Weights of a small transformer language model: RMSNorm before each block, 3483 steps.
MLP neurons of a small language model. Each row is named by its layer, matrix (gate and up: input weights) and neuron, and shows model dimensions 0-159. Each number is 500 + 25 x the weight over its row's rms, rounded and kept within 0 to 999. Numbers have three digits each. A neuron's up and down rows have the sign that makes its largest values positive.
Before each neuron's rows, "fires on" lists the tokens most often at its 100 highest values on Wikipedia text that the model never trained on; "fires after" lists the tokens most often just before its 100 highest values on Wikipedia text that the model never trained on.

fires on: " pr", "ong", "ater", "ollow", "ish", "hen"
fires after: " l", " W", " L", " w", " F", "F"
L4.gate122:474521484479499519495474533500551460487464495490513469510504480496515461521489502515490491454530531506485500465484498510534480514526504464513442509487514541494544476499511516517473502494529451518521528555459529442475472532550498533454533531538519532490486472466560498518488509465493490529503509511469465491512511496526507511489484517469499473513487540544477500509510493510481510509512503503481483496543468517504508482518487479471501463477494478443464515468550493482497486480465531
L4.up122:468518515484493535497482486537474514478470496458451485535484511523505496506489505510529484495554536514513474519514476473436502482518498534482520479511526531518549508528485524513475516517506515498484503477513487451488535519562543518496537540513498510490482489467526489487478441487528478532461512472488437439540533485523506513496485524480509456532513508505485517477484481487485472497529523514512475498511488499465502496523481505503535470496490467506501487483521486503470548555550507

fires on: "ec", "b", "pr", "ic", "p", "ies"
fires after: " ex", " pro", "p", " t", "ec", " Ex"
L9.gate88:484489504539533486499513462452497458463504465488463478514502521538525537453492484495526484473469499499496512487487506491528498517497517477498532513489534477499481479486502490534472564453497486486498527544507513507502490515495481505523535470545467504465487501461462480483462478432528478497536553467497453495507545497466495519491535519478481519475483510451516501501471529513506462478474523511475491526516494488500504482484548482549480489493493522499478502504453528497564496498473495
L9.up88:476490513505522496532512508506524502510480521528529496491502482516501513491493459453490485449487492445479468470444469532528477488485499511504468506474514532465543488523529502498480510514460487493497462493509510529504557496514486555492510490495522509471464499515510514519473543491532508470524482461515495497459534555521494488463492472465525456484483488556492481496526488508505483540470492524516456532516510543511540492453537494486471521480529532466505536535496517480529494460471506

fires on: "qu", "p", "m", "l", " d", "ang"
fires after: " re", " e", " ad", " in", " Ad", " app"
L10.gate37:496521492519485515552483496471476436468453457512479465524511488482476479509516517518512505523493468517446496522526532513511489528479482539507538466535498555507507485452499480504485522497513485520504519523510524545468478518552500484492518509497538504482481472443485492552528477520494495504541496459482524520496490491468482476480509498464457493518479477486521486489503532497462468431498528519511500496513489454493496495528547498468465505474509472524514543498496497507483531509504451
L10.up37:494523499488507501471520556463535482517483473516538522515485508454471504485487497498540481477475530497531502526496478498487507527523475518486516477485543516505502524490479471489475499490565457479524497512465506464467543464504543533459502494498444458465489480457490506498479483503469499502499483482515501521479495513501487482556483509484455471495515495493496492498498469518522542548466498491495522542532492484473492554450482472482465535501473468499463512559529487497504520489518545

fires on: "ct", "ut", "iv", "act", "ction", "ight"
fires after: " d", " f", "ec", "o", "ire", " pr"
L2.gate267:521537518500538487490497543511510463468517469502460488512500518483475485475494514554496527505478494506498520518512506513539448491553498499554465493532476527499516502524525453516509476517494494540515519547504468486512524520511476513479473505539453527517487501478487511495487538476495465483524479542498515507497516542525493477456519494474480507465534508484495536498462477441503509539507529470490510589515489500461496524514499475507461483483511529477465502498525487543495508542494481
L2.up267:533521526552503495475513502555543522545464508526442547476489520464510477513513504515500496461487490498512488543509561481524489502457513503515497501496494521523498486558531492475493481519511482503544533493473479522467497469480567485447515510475504504497523544490525518499513524532495491507492508529469504484512434500463517495497464504468464486521490503534507491499521458479531480516517559550488506509499476509486470494524506472535474501504477479511535498522501499512506467517489461

fires on: "P", " app", " P"
fires after: "\n", " (", "==", "–", "-"
L10.gate195:530470513463460556498524528469494485525487471477514458525506506502475464515518508516506504465482512501502491535505529525500511538491483540506523467544533522504485470508480538527483462497484504486500537471520523491460490529482505487503526502513509518544498509433507475550529502492511526488461517467505534522489484500520509514487481468523496470482522538476511476507507497502530472528521528513510459533494502530480551480530506516503453505461485479429478514507443509477458508491555496
L10.up195:488471507484505537533495499546492470496507505483507485546478479515501471496483503516508509488509525510532482507473523490488500542466451492434552488543501528481477501505497526562473548456481499477512532508482516503483535453484480508502494552515454539490477527468528507556475493438522495512503523494465517462471467511509526508474490481474526492516518500479540490513452523499491532508477483493486475509494502501474479483563516520533509506492505505530528470513507476500483496444532502

fires on: "am", "l", "iv", "uc", "el", "her"
fires after: "gr", " act", "he", "ourn", " ed"
L9.gate67:503512505517492495492493511485513471488493498467516424466497498477479511497528516503509476511517491478505480459503548484522477516535527494476518534419530554492503498537526508530517530478477488552553521476477527530494456556513534543503482504493461491497488508530504523500465471516469476503501478497471509550509492495538477494542517498486484488525476485518470498528493542508477484504524515508527525516493476532505464562482516534506524508481514539483489532534472507490552488500478509
L9.up67:533489491484501479512495498498504497473474489536509483494498510456513509519481461485458500533449504478503474510477450454448543500512491504539466528481495494494515493517451494497471494491459493501479519523467492467531472506483554545463499522455490482480500500475518472479514504541528499482531542529514498500526512506508468461503497555500475501514468488527528482510525494528474554473489469468468498463466518505501481460504522521509432461496509531488465527494481535488486540476492523

fires on: " to", "el", "y", "ro"
fires after: " C", " B", " c", "r", "l", "ed"
L9.gate116:547509495495483495507460499492528485548480466469472502502503448451461495474484478513535468518529524486513480487520556514526536500490489509526438513501484552547473516518479515525490505522515494479509501495489486472501548478477524502525515489495442504497489523485471488541505510521475442498524544492505495473553462512501549501479492496499493474466515500508510543462508530499475511497538469476498537541509500495486478538530492505545449532516506477517491503514507472506493489499458464
L9.up116:555515490511450491457464486479463498550494521489466517499492478481498479485466491537535460527508508499490482506500501520529509511515498521506480504505483479556439491512485519477510507500533529496521466435521443467493518484485519498500519494521478487523526554480489493517497506574496484523521475455497526516502468452536562510511500490511523453491503512493478483485503528470494453510510464472501534464484458479511491498492496486525493498495487501486546508495517462533471457518490498

fires on: "ain", " ro", "emb", "h", "et"
fires after: " m", " M", " Brit", " Sp", "ount", "et"
L5.gate98:454500523524522521574478520473493504500483506510490499502493494503487467478508491465509487520496474491488533476483503542474513509536451508522506469531512504477510512473478514531459489502446486478531482460489522537519492525551524467479502483535495498472514532503487480466549510485519490475529508498492491489469515486462490487491536472503510578528544478519513503495477505529524533512538487462496495491496515501553474515472516543507475507535498491460499472537523455514495524517474434
L5.up98:503489521498480475489534473502501509480507485504463504464461532475506477524493525477531477512456489489482504471528543522509527519458503513500524537520548539482483490522488523510503521478510457486532505485519467505525505555495485480483500500487479487500555508513531536458498489488546474566484506534494485549472512521463500515481465505544485471499514490475468528531527491519509499443514511492500500496484515459523536473499475489523530468481507507428518482539442482504474460500498484

fires on: "ate", "lege", "ation", "ing"
fires after: " st", " Col", "id", "im", "oci"
L6.gate24:492534521482498534517513451534503517498528505469531491542461492494471480515529522455461462483539510490489494479522518489485490494493508504462488468487537511499536450525522552508524490493515509498513510526516502509461481473507489497472514506500487436509469533521502487454469465533484469512490537510527478477529481519503520497494462502527522469511511508486474512533610515478500489503505515486502509508495531483507466466500539503492490493497482532491507499469505482482587532494474508
L6.up24:465547492508487563534500496499477532505544503474489493491485509461466502502569535463481514510523526478477497488520511506484475488487527506434504499459517520475527466508518530508491478490505528481483513508481492500489486513551480480516467510468508465499482521468514531420510464471455496531485548488513493495512457518500516529457480542527503478512521519486525508545533493490499509464502476501485473501504510481508479466497543543483493478499486528474522510494501482487556546496475513

fires on: "am", "uc", "ir", "iv", "al", "u"
fires after: "gr", " ed", "ourn", "f", "ect", " Fran"
L9.gate199:467478481493535516529485516465528494542492464530534445487504496505475492520550486485475493474519533522464500490458497476523506478502462505496462514524441503479506485490469493514510496477523483471524542539500499557479519508535543546492527459488503524493484461491529503541472515537512489509475483478463502493512494463484480538494524522516488495474476475490488497451487505537510539480485506470460503478488468526528493487531547535525449462503512496480462551497504505501517516476487488
L9.up199:507519502485465487498485525507514519474535510468510540496485499498491488496501497538431475466508488468546511491491534492479482520497482501488499554557529483531560500520453500481499469511501492475495540490488485524515474506504561572448482511462493462491473521515531501510483488506517527486483515506506527494519459506478463498556499496504466514507476518547495518510462541506467508526500534514465482514494477541499474479537468538476484516468504494458491498513489507497551472471514496

fires on: "em", "v", "ar", "it", "er", "p"
fires after: " s", " in", " d", " v", " pre", " res"
L10.gate96:488525521498527480484503478499488492544495485501531446495510495553479519540477515533481540490516516505473502470507513463531490516548444504543515456514513523527480494459504468474447491435501465491472523527506473520508483529510493466511484489525486530503477489503469519549559512529495496520502496518519508496479491499463533532483539457530478518491512521476495508520520466487485519505515522436532516526481470489471505519506508510497485520485507472533471519513561511480513451490529500
L10.up96:491520490513452485497517512497537487460541483500479467488476489506513481481434483522472498516498484510531494516540550528530501490520509518535478497476462511535454484532503478492477514555505463474481468495533521505459579514489484535522503462501493485512486462456527484526583510499526498473497487464516513466499464467491508471468468514523512494479542481490466491473524510499504454481521492513524507470520477462497511513498506498537479539498514504527493534486501471503494498533515500

fires on: "ist", "ister", "rib", "ach", "k", "ak"
fires after: " l", "in", " reg", "c", "ro"
L4.gate44:502543502504473466511517472493507484477524475517481569467545535473521470491447504528476489474511518499487500479491502528463470477503480494488540484476508503481492483500522503462482508467517465546548547476446472492534488464463495536493537480486532513552519551435520499526484515515472513486516493517520506513508503517499515476537483502487496478505464459515493505520482518454500519511489465528496532479507538516498508493510504465456505466477476522529468538497488519466489501460485510
L4.up44:482552468481510468489484445463455487487474470470471525513515485482461484498546457482543510489482532503464558528497459510486510563523478480477504474510505503504503513478475515509495490474475582532500527500484499488470542520493520516504509509513500470487530487482503504485528510485500440477491482475514503507486505495458501506512493500518494494508482466541499525524489527500470481525470508488500518536475479468526503486506495508474504496507456476499464497557501521478568544458470498

fires on: "A", " —"
fires after: "\n", " |", "=="
L6.gate334:480494489510519480524503483508518497532496509464492498482499515492483511524501484509498553502516490538518498454511564490496475497464444523513498497511467499509455548476526490488499518501503478511513521495479513501505520524484544531524445460450510505500438506500507547517542524480497472501523530511519522485511506497457502489491490491505477542469560484518498550521482524438517517559484537482479563531488538501523488521492509508531537474491499492484509512481537480544515461508500523
L6.up334:437533480463511492493467483479547498535495512454495482525505526502456503516491504498479533518552503530500508454515538459504438493501466533478514492493463500509506538508497516472525506484532477493501513483490499527488542494521541523518471504493539524509464495511531559567477547503509490520512511516503509488489497516468530488539494508515521530484529458523499527509503506461538522527498553490508566544513539514531483508539492497498514503508490474467487513498518522526496470513498497

fires on: "ell", "qu", "urn", "ash", "ay", "pl"
fires after: " re", " W", " B", " f", "B"
L6.gate169:493503495465522509530473478537504486506514480516510504516478452433478527508497512491533555482502491458512486491468479497530508498452509493482475442519475514526544479492542473528505483516483490470506504531508498502509513454530508536536534504470501540502501481516535478526469509473522508495486479506488483438486496533503531469493510509494495497507533507521539516489476468469515522506465490461499482500538452534486510501540488547523473496494524470528496521483520446473515550564495495
L6.up169:538510458469501506493532551525479489527524523544512576491519503476528501515509544488490500516512510467493517474517497471478499505451523466503490489499505489520558509508501503468475536498524529503498513530465535491505474488492511543512499531475506497574466478464538520495492521488503461474499466487527501498483486490540504505525477522510531520465503559486515479481523449505465506512501453506487535496516483493488530481486473476450521506485498479513479438520550483488492483487470522

fires on: "r", " gr", " Br"
fires after: " b", " C", "ert", " St", "er"
L5.gate13:482477493520487485490513467540531528523513505477516520538506514437473491504480471519452542489519471502523483463545539525462521500432469504526496475471466501541534493534488494489508509510460512505530535521470512480502507448462505557503515471480534455523470510499502482514531525486464555479458500509484492515531515508494463538504488493522465532536498513518493510544481476514510522490473501494513502476510487497563515486502539510528518484505481486490471502489463505465470500515504498
L5.up13:543519514475493477516465529503482513460484477512519514450500520520491512488405509492516476503494448511511503479515500531487494448498490488482466544507511475509478484508525517517534516520495462485488512501479500466510521459494491479474517505486469491467532533483476485451459508515514506524500485487525488515541521474504530473472487474479509527528496453484494477508534537531490529505525494497503482473488469491457469453514468467548439519472510517543523489473535474477541511482506499

fires on: "al", "ad", "ant", "ath", "ber"
fires after: " tr", " de", "ber", "i", "ific", " sc"
L4.gate60:488476486457525480524498488484498518511464492497470512518549453523516535499474493459505512514537518523474489489500481460526544435513498516504492519456487491481523486534514474477446557493475480508531497520530476490530474501499473538507497485529493497478504477481493477481489485516455496564453465498489479474538548507528538511547513491541485508473546479486457514505445498513517501480480517467490510511483520515538518507466510530514509510482516477474475517486519518507472501453474517
L4.up60:483458496517495493469479463475517531542475462482545560469521515506475480584511462519528457520541495516458497508507523501491522494545475540506529482531478534452501464483464491494498519484505479548497543560515483471500508473510512500461544505492481491516537511469531493525497520496470497540511452537479519485493510516499478519522533494502528475489497501471524470494503504491461488511479502504516504488480506517509463494504483499540482515462489499488522535534489525504500539472523477

fires on: "on", "ten", "emb", "ased", "et", "ag"
fires after: " M", " m", " b", " of", "uc"
L5.gate290:492476497476522512544540529507504517470502464523482500502510460558495461482493520474503496514490509499504539479516524526552534514467489510483484492504479477528502481508530526501506539509491470516528484511519492502498505541513472511561480463520495563496499498499518472451451495529495512540455522507455477508462512476466510500477536497515512567457510525455498512519481492534516534503539513459472510516503477491488487510518503525528462503489558451483506521482519476513541512485480492
L5.up290:487531526458491509511523478460472521500492521517480513490519505515516523516496522432514531513500480497476507435518455483482513468465525494548540512545470459527449471506506504519475521541527470474521475509482505492506521531515481459493502474505466487502523520468471499458527515494539474493493461482497477499520530485498524503507545534528533533468517509523532496495495494527507518503585529461472470530502513483507520503490504511488470514498528503480552485474475490530511509527513528

fires on: "u", "ur", "en"
fires after: " s", " S", "it", "s"
L6.gate233:451492528530484525508491483493518514511508501520506506508487539491491481472494522527484459499513505520486479512557482464471496535466518507474483473481502468486494502513479467504500501452490535511461512465533516560529490477518499521496468505493529498487485488490500525513481455473522486446471490456504498530484561513520479498518504497585494527545475525477514475496437467544512495503476480526479455473513481497503473466484534506538522500523479480451489481505527506528507503519522545
L6.up233:489505514541515504511472520513524509497541476498512499515506526530525502490499548518502437501473476475489483529518531497494514549466537527505494487479500509549456512507510492481537497460501541514519489509547493537528518519513455524535477480530494477507502468490486490471474450487523487493478474508491467551464525484467493499514488541504463450497480516470470506516430467504495523457481517491482505513500500504491524453505554490490511515546507474481488502550476537467485488491508546

fires on: "ge", "b", "ck", "ted", "gan", "om"
fires after: " ro", "ar", "an", " o", "oin"
L2.gate45:499510490525491502495476485507452524465495508464516503472481489490442478468472506519520460487537526488471476510484554469508515546492459489517522519474531509499518477522540541530514497497491494511537520502538504485509489474491526484480508491471508507530504516516490521517514491540500476514500496544476521544500527482454460478498450519476531486556454522505477511520528553494493549523527505534496573498498517457529496530480507480517504515470520499516489515521447508495471522468528469
L2.up45:514491505474532489473513513499523469501449439534507512524475501524510504533472491506544476480522486501476456499451489503525496510536510469484479527497505527498510497485517528475506504467475491559530510471481490499492503482487462490471527508537500496482485484479510507502532508529484508542508446503484516493485518481510528433535526543502496499503498435482470501503518489412517470458474494551494494518522515512478494499531482530478474501512501502538466509536532530468524553477489515

fires on: "l", "le", "um", "v", "p", "om"
fires after: " h", " E", " H", " L", "l", " S"
L9.gate317:523559502495527514533438523511561458500510512519486517516489461508460479516508535463474531520489532535510490471494455519514546519489481470475506466521533508491477536511523531471514510485467476495461497480510476509494462476464512541533493524512506523475489521508496534465517487501486456479525496490515492499508524452513522484489479490481445508456516495463468504502494529510463519511467490506529498460486490497528468508470519553444477523473512452490504520493522490486491477510467512
L9.up317:509549519517486531519552531487492476549500479470503460497472474505487556532533518467487493523498519495528444536500549479532542485450505496523522496508496499499527493509502478494475545516515526461444499499521480476533464515506498492468499492507467451468523529462513500495508478523495492516503561450503476482481515521460526490495522495496483443531498509481497501470512513528525461481483506473506534520497484457497502494505471548487502472464505523485510501476449516534512504517506526

fires on: "E", "ue", "ó", "ix"
fires after: "\n", " s", " d", " \"", " (", "-"
L6.gate134:517523480489519488493469508479496525492478502520489517498495530468497485529511511491513482462504520476519479474484531527523498467532492495524487436462508545481471523499492484516513496504529511480507522487549518504515463521509501516520486473532551509523524467515537476499520524463509491489510549496451484505493492541517520492515512499491522493524491513493471482522554522506522563499515472497494425507489527505509474496507520443489564533467502512474513495527510524513460408516499464
L6.up134:474469509469511511496519451463482500513518524464442505509506482485489531478530527512454501499460473491515499475474553509515517489480481494439506492492483544462524502520489532532499505510504521458500499493526498468482490536509514487548481462503477483508478485499497502469494489487545496483497553462509520483483479557491519521447496506485476516518475508490509524511479511512528475481488452520506467488503486483500482518491543494505553535568477515506482474483513497469474447568473503

fires on: "ro", "le", "he", "y", "ce"
fires after: " app", "p", "ig", " ent", "ubl"
L4.gate90:520485492478504490483488463485498494487476481542508474504563492496505475496503516448545474504504517513506501432496515482507517514517502494520514516517498531497524497479462535518520532529503513470504508517484523457474487489504479480496510463528492473534543456532472497547500492473521494451524533515506521490521500509502486498516472526491482492514522516516532509459514509504517471523529483449486466459540516460417514506519517532506451533544545471501456491512515495551517470528510489
L4.up90:511476497490505480453469452518465529469502480493551540509524494460516537518503540482490415510526525497468523452455490491488487502510502513513544496489501509468470469502511514461527514448503476493474467479494497483549480537480549495496562530478523525513528472506479464488494521531530518495513506522502483503522493466524479495499500484496489513516462537518507506496522467494553520496527473494500488486497533546517490488481526483499477496475515514492485492500472498475493555466511557

fires on: "en", "ad", "ld", "s"
fires after: " he", "G", "iv", " Gu", "g"
L4.gate331:531513499469497511492473514534455518504468530528524552477483466493476507542488521472475542504493507525481519459517523523490529561485462515504527482506505507563482508513519513479519504545507517494533475479510489480510513484498496507492467550481542487498482499482475461471500535478503475494504479502533511525476524477477530535484475525467529509526494484456487550483487523490558540496502500517525496463540502542552505522452454512495519506485469515509492522481481471505457525512465515
L4.up331:517511493543493499517496512499563506484520519527532482474516472498507495488502453517525521527501553467477467490503502475451512526513492524514525480494490517493478553504568497515491490485479509503476465478539519474503508526535487480514488509448516473534456555490487511491513456521474479504468483506534535524520514485456450480507530514495500523496473505501491532482490515473485548541516468550501500504475509489502513507520471527486524491472506505491513490474439485440500434501511495

fires on: "v", "et", "ab"
fires after: " pre", " d", "ele", "ie", " Al", " Euro"
L6.gate373:468526511541503495500476521496508471517525494480485449503454516511473502493531474506506509515522500460515506521510498546504552530517443495506489498509509522527490473495458499520500530515475481475534497515510499589516495494519487484477437459504474504481525518468497516476516482517450527512479524478493504548447518488480521542493532465546476518472509520502537527473533479537516517492505508476487491527458504484478529501527491506487468486524515450499490497531449516541500523490505536
L6.up373:470502519570490534479509472497515492477544511516475511453467526534454530461524487533454479525488515502498559502522496502501521493527500460537475480533506505480506500529460487532515494514489489495509487499553468516484499498499510525467487481507505502516526553532518541482499484476466479480451520504458491495466462491450520546485504505518515540496561508509508482480534481502547495530504475450480487523495521489480550488496478454490488516505483492513530487496465482496495467504494475

fires on: "-", "ill", " med", " is", " pop", "ult"
fires after: "\n", " v", " a", " the", " m", " "
L6.gate329:468501497483465477575461480486505518506489511516505470561476504485487507519515481478513506475474511494489546483501487473515451530525467477500519474535459494483509513471480499527497491506508491476495451500493482516517474550491502512490450459428495517523466427489511498474527500464461492518459485529511523500477500491505529529494538481535492505513590499479556501465487520490478512526532502499485482522485508482512518507504512517490471485530513491479506504530493469483478497518525478
L6.up329:505505501514493469512523522476493480530508493478512519491460535526486498493495466515481494500547505519512518507524506499527513535490491499514524560518501490510488489486462489536513501520501536500437472506487559521452511518495500506484481489473501463519487534499536485494547484480498528520490514437464462545461491548430488508452510509485471513506504493521526450488497479517468469524507485488445521519499491507502494482498514492529507472531434474514474511534492537531518543485515455

fires on: "qu", "h", "w", "ash", "we"
fires after: " re", "W", " s", " W", "ft", " under"
L5.gate269:504512492479536463511486519490463502483485464525473502488524450458521513507521512477495566504512471561498499504465519483558464520510471518520488488526518527525503479516491497470468510523468455498477517480488450468517552516508503471512514467526492516516505482529487503469499504484496479472529522512531484461489491498527507519510473515453475505458501524515448531515473514464503524521455507515496463487544509531479465505492549510486511485492533479463484504500503535482492530502428524
L5.up269:500518534482494495529467494514482543573483498535493527521534491534513471473509524485473480519550520455506515499517532487472487528499512517452510477484514457507510492458522483520477529512508525501501496479490543533483496525480471510531489518490562457482475502543477488515506526507522553464489502505468500535508519484527494485520511491506482507549579516546504533477492494479517472514505498458500470458492515512494489487531455497497513469526512484514479449518544490528519507528513513

fires on: "\n"
fires after: "\n"
L2.gate118:515540511507452505516502515509487525459533532491493510563522530471513482511510472500535496487538506499502482468467473499507515469506476500510488485508511445495494542519474463483483532508480491462512516491531516502519535531534510492507455441487485507545507514520511506479517520497518443483501557476483491526500460534484489548440517505485530513517522526527481536460522539466527501529515487502491512542488524485541502507532499456509525518526552502503502521526540527495532472520489509
L2.up118:529519505462456517505538544486459455511503510515464489476495491526504468516543468469526522532538500517453464490500509469534487520520485480465487463504484483527550524486526479443525473535542517480537464491429454498480498477504512494519488527463512508498500533484491501518488513498489510520546457459509500480537491521501485501464528476474474507510532488495513520512494481502493487514493483497511500494484476503471480458503495483556459488514454476489543538513496509488446512494488501

fires on: "a", "im", "um", "and"
fires after: " h", " H", " t", "un"
L2.gate137:495473518465512522506452504506491485475503532508522541540496477537506519479505522498514475478487479558526468457478461498461496476504460522492490482478528538522500520479523505492562481499500520536504496490466490468528517480490516505507502488519519500519494492499497514452527461500460477527513489523501483466540463466486550516493478468507492531536476524551498542525496513510491508542541478538489530492522537505533523517498515512445532543514501490488432524468491494477501469478470517
L2.up137:499516521478507483470532478487511512524534521478487488475474465497482501486540497510526497487492461500497520496460500516515524485505498528486505480456511473499493571491477485523483495515428507469487494469520508476544478516465488459531469497498523518513517483553466510480535484478511530513502534519499476553488518537440456546506512496532498495481488499535549504520491488524531514494524520468503500518445507487498507532548503521489483468523482467455474457489483488476490448549483499

fires on: "uc", "ate", "es", "ates", "ber"
fires after: "id", " L", "i", " st", " W", " s"
L4.gate141:452483505544521526489514492452501500497509460477526510509507484468514477468522456502507504555517479469485463465475497510552496475519525488477478502488534538499492437524484539503526500510451494529476515538491490482522552514530496510505515442497495521518512502499455483478471531527454478500506501501507525463519499515493512468498482468538523552494499478510508511496522535482489482535484480522462468496512484509530500526487537525507471472507472511450497516478570458519497503469497496
L4.up141:498502514486484548525472498497490530517492519506498495536489511505501506515539467445480495502483490515487485481502499547518531487436523553479476513500524464477489504522518506429540451481502534512482509494516472477526480475479557497499481465505533515508497491543468533491511493501523479499468473493477472479559497503482473519496437546540510528513516489468507528492482522506540497500494524479473525470474506514541479473491511477494509493478479516523519492501480510485476548554562490

fires on: "e", "o", "re", "or", "on"
fires after: " (", "-", " D", " up", "R", "D"
L10.gate14:483515512505509518483539511492534504505448463494456529487535475495528510532467527496503503526497498482503502493498537494539493544527552512478502517503520531492461465499531461499501483553481505484513499535525494510476543536547501477495511470534469506483505457443468467491513512496524478515519518515497514529546498501493550458491532525460464496458518508444471487504509524471513470482493506491483526507474478495492473481505508521560478498471479455485471505525526446463471491514503496
L10.up14:501463521486485444494469502531551501494480482526468526466514497493481526459489491518506514537462514452519506530488519502500498504576522532469486517472515467516558480527475525458485479503553472503550518525444483466521556481518504486490521477459480441509510533514497471493531536486504513484479491506540511481491489467544468502494515523504509509498493529530469501526518490499525493485493475531526521498508533522514511517484464511543472502493493492504469476505524481498525533500501533

fires on: "G", "The", "g", " The", ":"
fires after: "\n", "-", " (", "===", " f", " \""
L9.gate202:509486478509453512489470539528551531505503463490461492468506464488491543537533491471516535495482511498529534470498494488554505504523486532487528532489475500512483517480500470506480483476488535483548510536498506504518457542531501549481483478501506479573475532498530519509466513493495466521522501520497488517502528514573495530472537472497444536498522538498494548492470491485505490485518515495490472516518526531494519506567503497490476467490494519494491481520500539510489517510522463
L9.up202:523492460483515489486512490524523486484495496480486516499486510483512527535510485525530539488476514498490447462543456501491509442499488526437503487486478484505474487500526523533496493515492532482495541504520543513509532508496551558487512498525441500510494541504504499489457526506510431527538510478487509490498468493535491511525496529455503515534506474514470512468474505483496512461556450514473458486497478506496492509539484489483494552532448499499490524439504494509479480490499476

fires on: "b", "om", "ck", "ad", "er", "otal"
fires after: " T", " pro", " ro", " tr", "urn"
L5.gate104:511505514538507472524471465487454497481480496543517471522476463513491513505491446480491503511516490505539513492501493542488481528444498500482491506505479499479494473514538489493512525474471492470557503451510454479461490481501467514551534473488502456464512521547506501506505521509529514472510510503507520500493512496477507511457465515465480491498468471499497489517491504490572493484482546487483516509474494515516500482501537445481540486527460525493437499468471463481475490466519559
L5.up104:474465493503519515514479505450526481473474499498518522522497502515511514477460511510498475489525524505520462484473476482505503435493481494507510519414554506469535504532527498511533451487484480506479481486462507500546564474496527492489510466505466504510513526500510520492508552504504427483486488495497499498530531540502483474519532533489503471509472509508473481518523510467551491512446495558491490498523469537510509470484517488466531512502501514493481498514502490488516487446453504

fires on: "h", "r", "ath", "ec"
fires after: " p", " C", "C", " c", " St"
L9.gate313:504513514539525482484489468457489509504538505456464496529489491484486487502482489500514517455450503509558447449502528514509533521507480508484495475467456521506457514524505529494519529507487518515450542490481525522504534497472463494518466481515485500453491513496465542491494512545484550477485488508502524494496500520499484509464516503450470496529528494542525514542491501473486512488517512533463468495486443498483529493517511490558479505546476494487469539472524474475469516514466491
L9.up313:516506484466464501474477527487511487483511493469506493507517570446531477489515499531474498494493505496485520500473510511492507504484452474521513507548494536517462492457496486505467540510524490503526491481509483483510470461493478495478546460534501491500515506483497476499484481500502463495472520480480492515557538545496494537497535524489511485517479491516515481579535492495474510523499442503473538473483514452505482527468484558523499510430469507490463510501507505563519489517512512

fires on: "p", "z", "ol", "em"
fires after: "ri", "ip", "ap", "op", "um", "os"
L9.gate24:536479526519495533546463543500480483529461493504506501504530460475506481472500533494488500521466512472535481479558517466516503471457494511480519511495523516476483541508539531474472515460476493498488516499503509506479535504469476532531515519446512558530486509477487546467545525533476502494538494476468520509481502488512531487500452434476481533536520526520502524499460511486512518518475503502506526501516495444499489512476501501481504501474499475521511536506534467479496500533446529
L9.up24:546501499551502502546499489528494474515485500496496482489521502470489505456540493463464492447497474527515499515496500474501519506488449491476537529464512484462539462519478514481487539467507538506555539519508508495521510509461512504519502521485524529544503537577506487489519498471492489450525493515478495497484450524500512493547453519515492521495470494546536532550486476474523522511486535485513521507492556524514510509504486494502524502524530521475506516500523490462469473462493509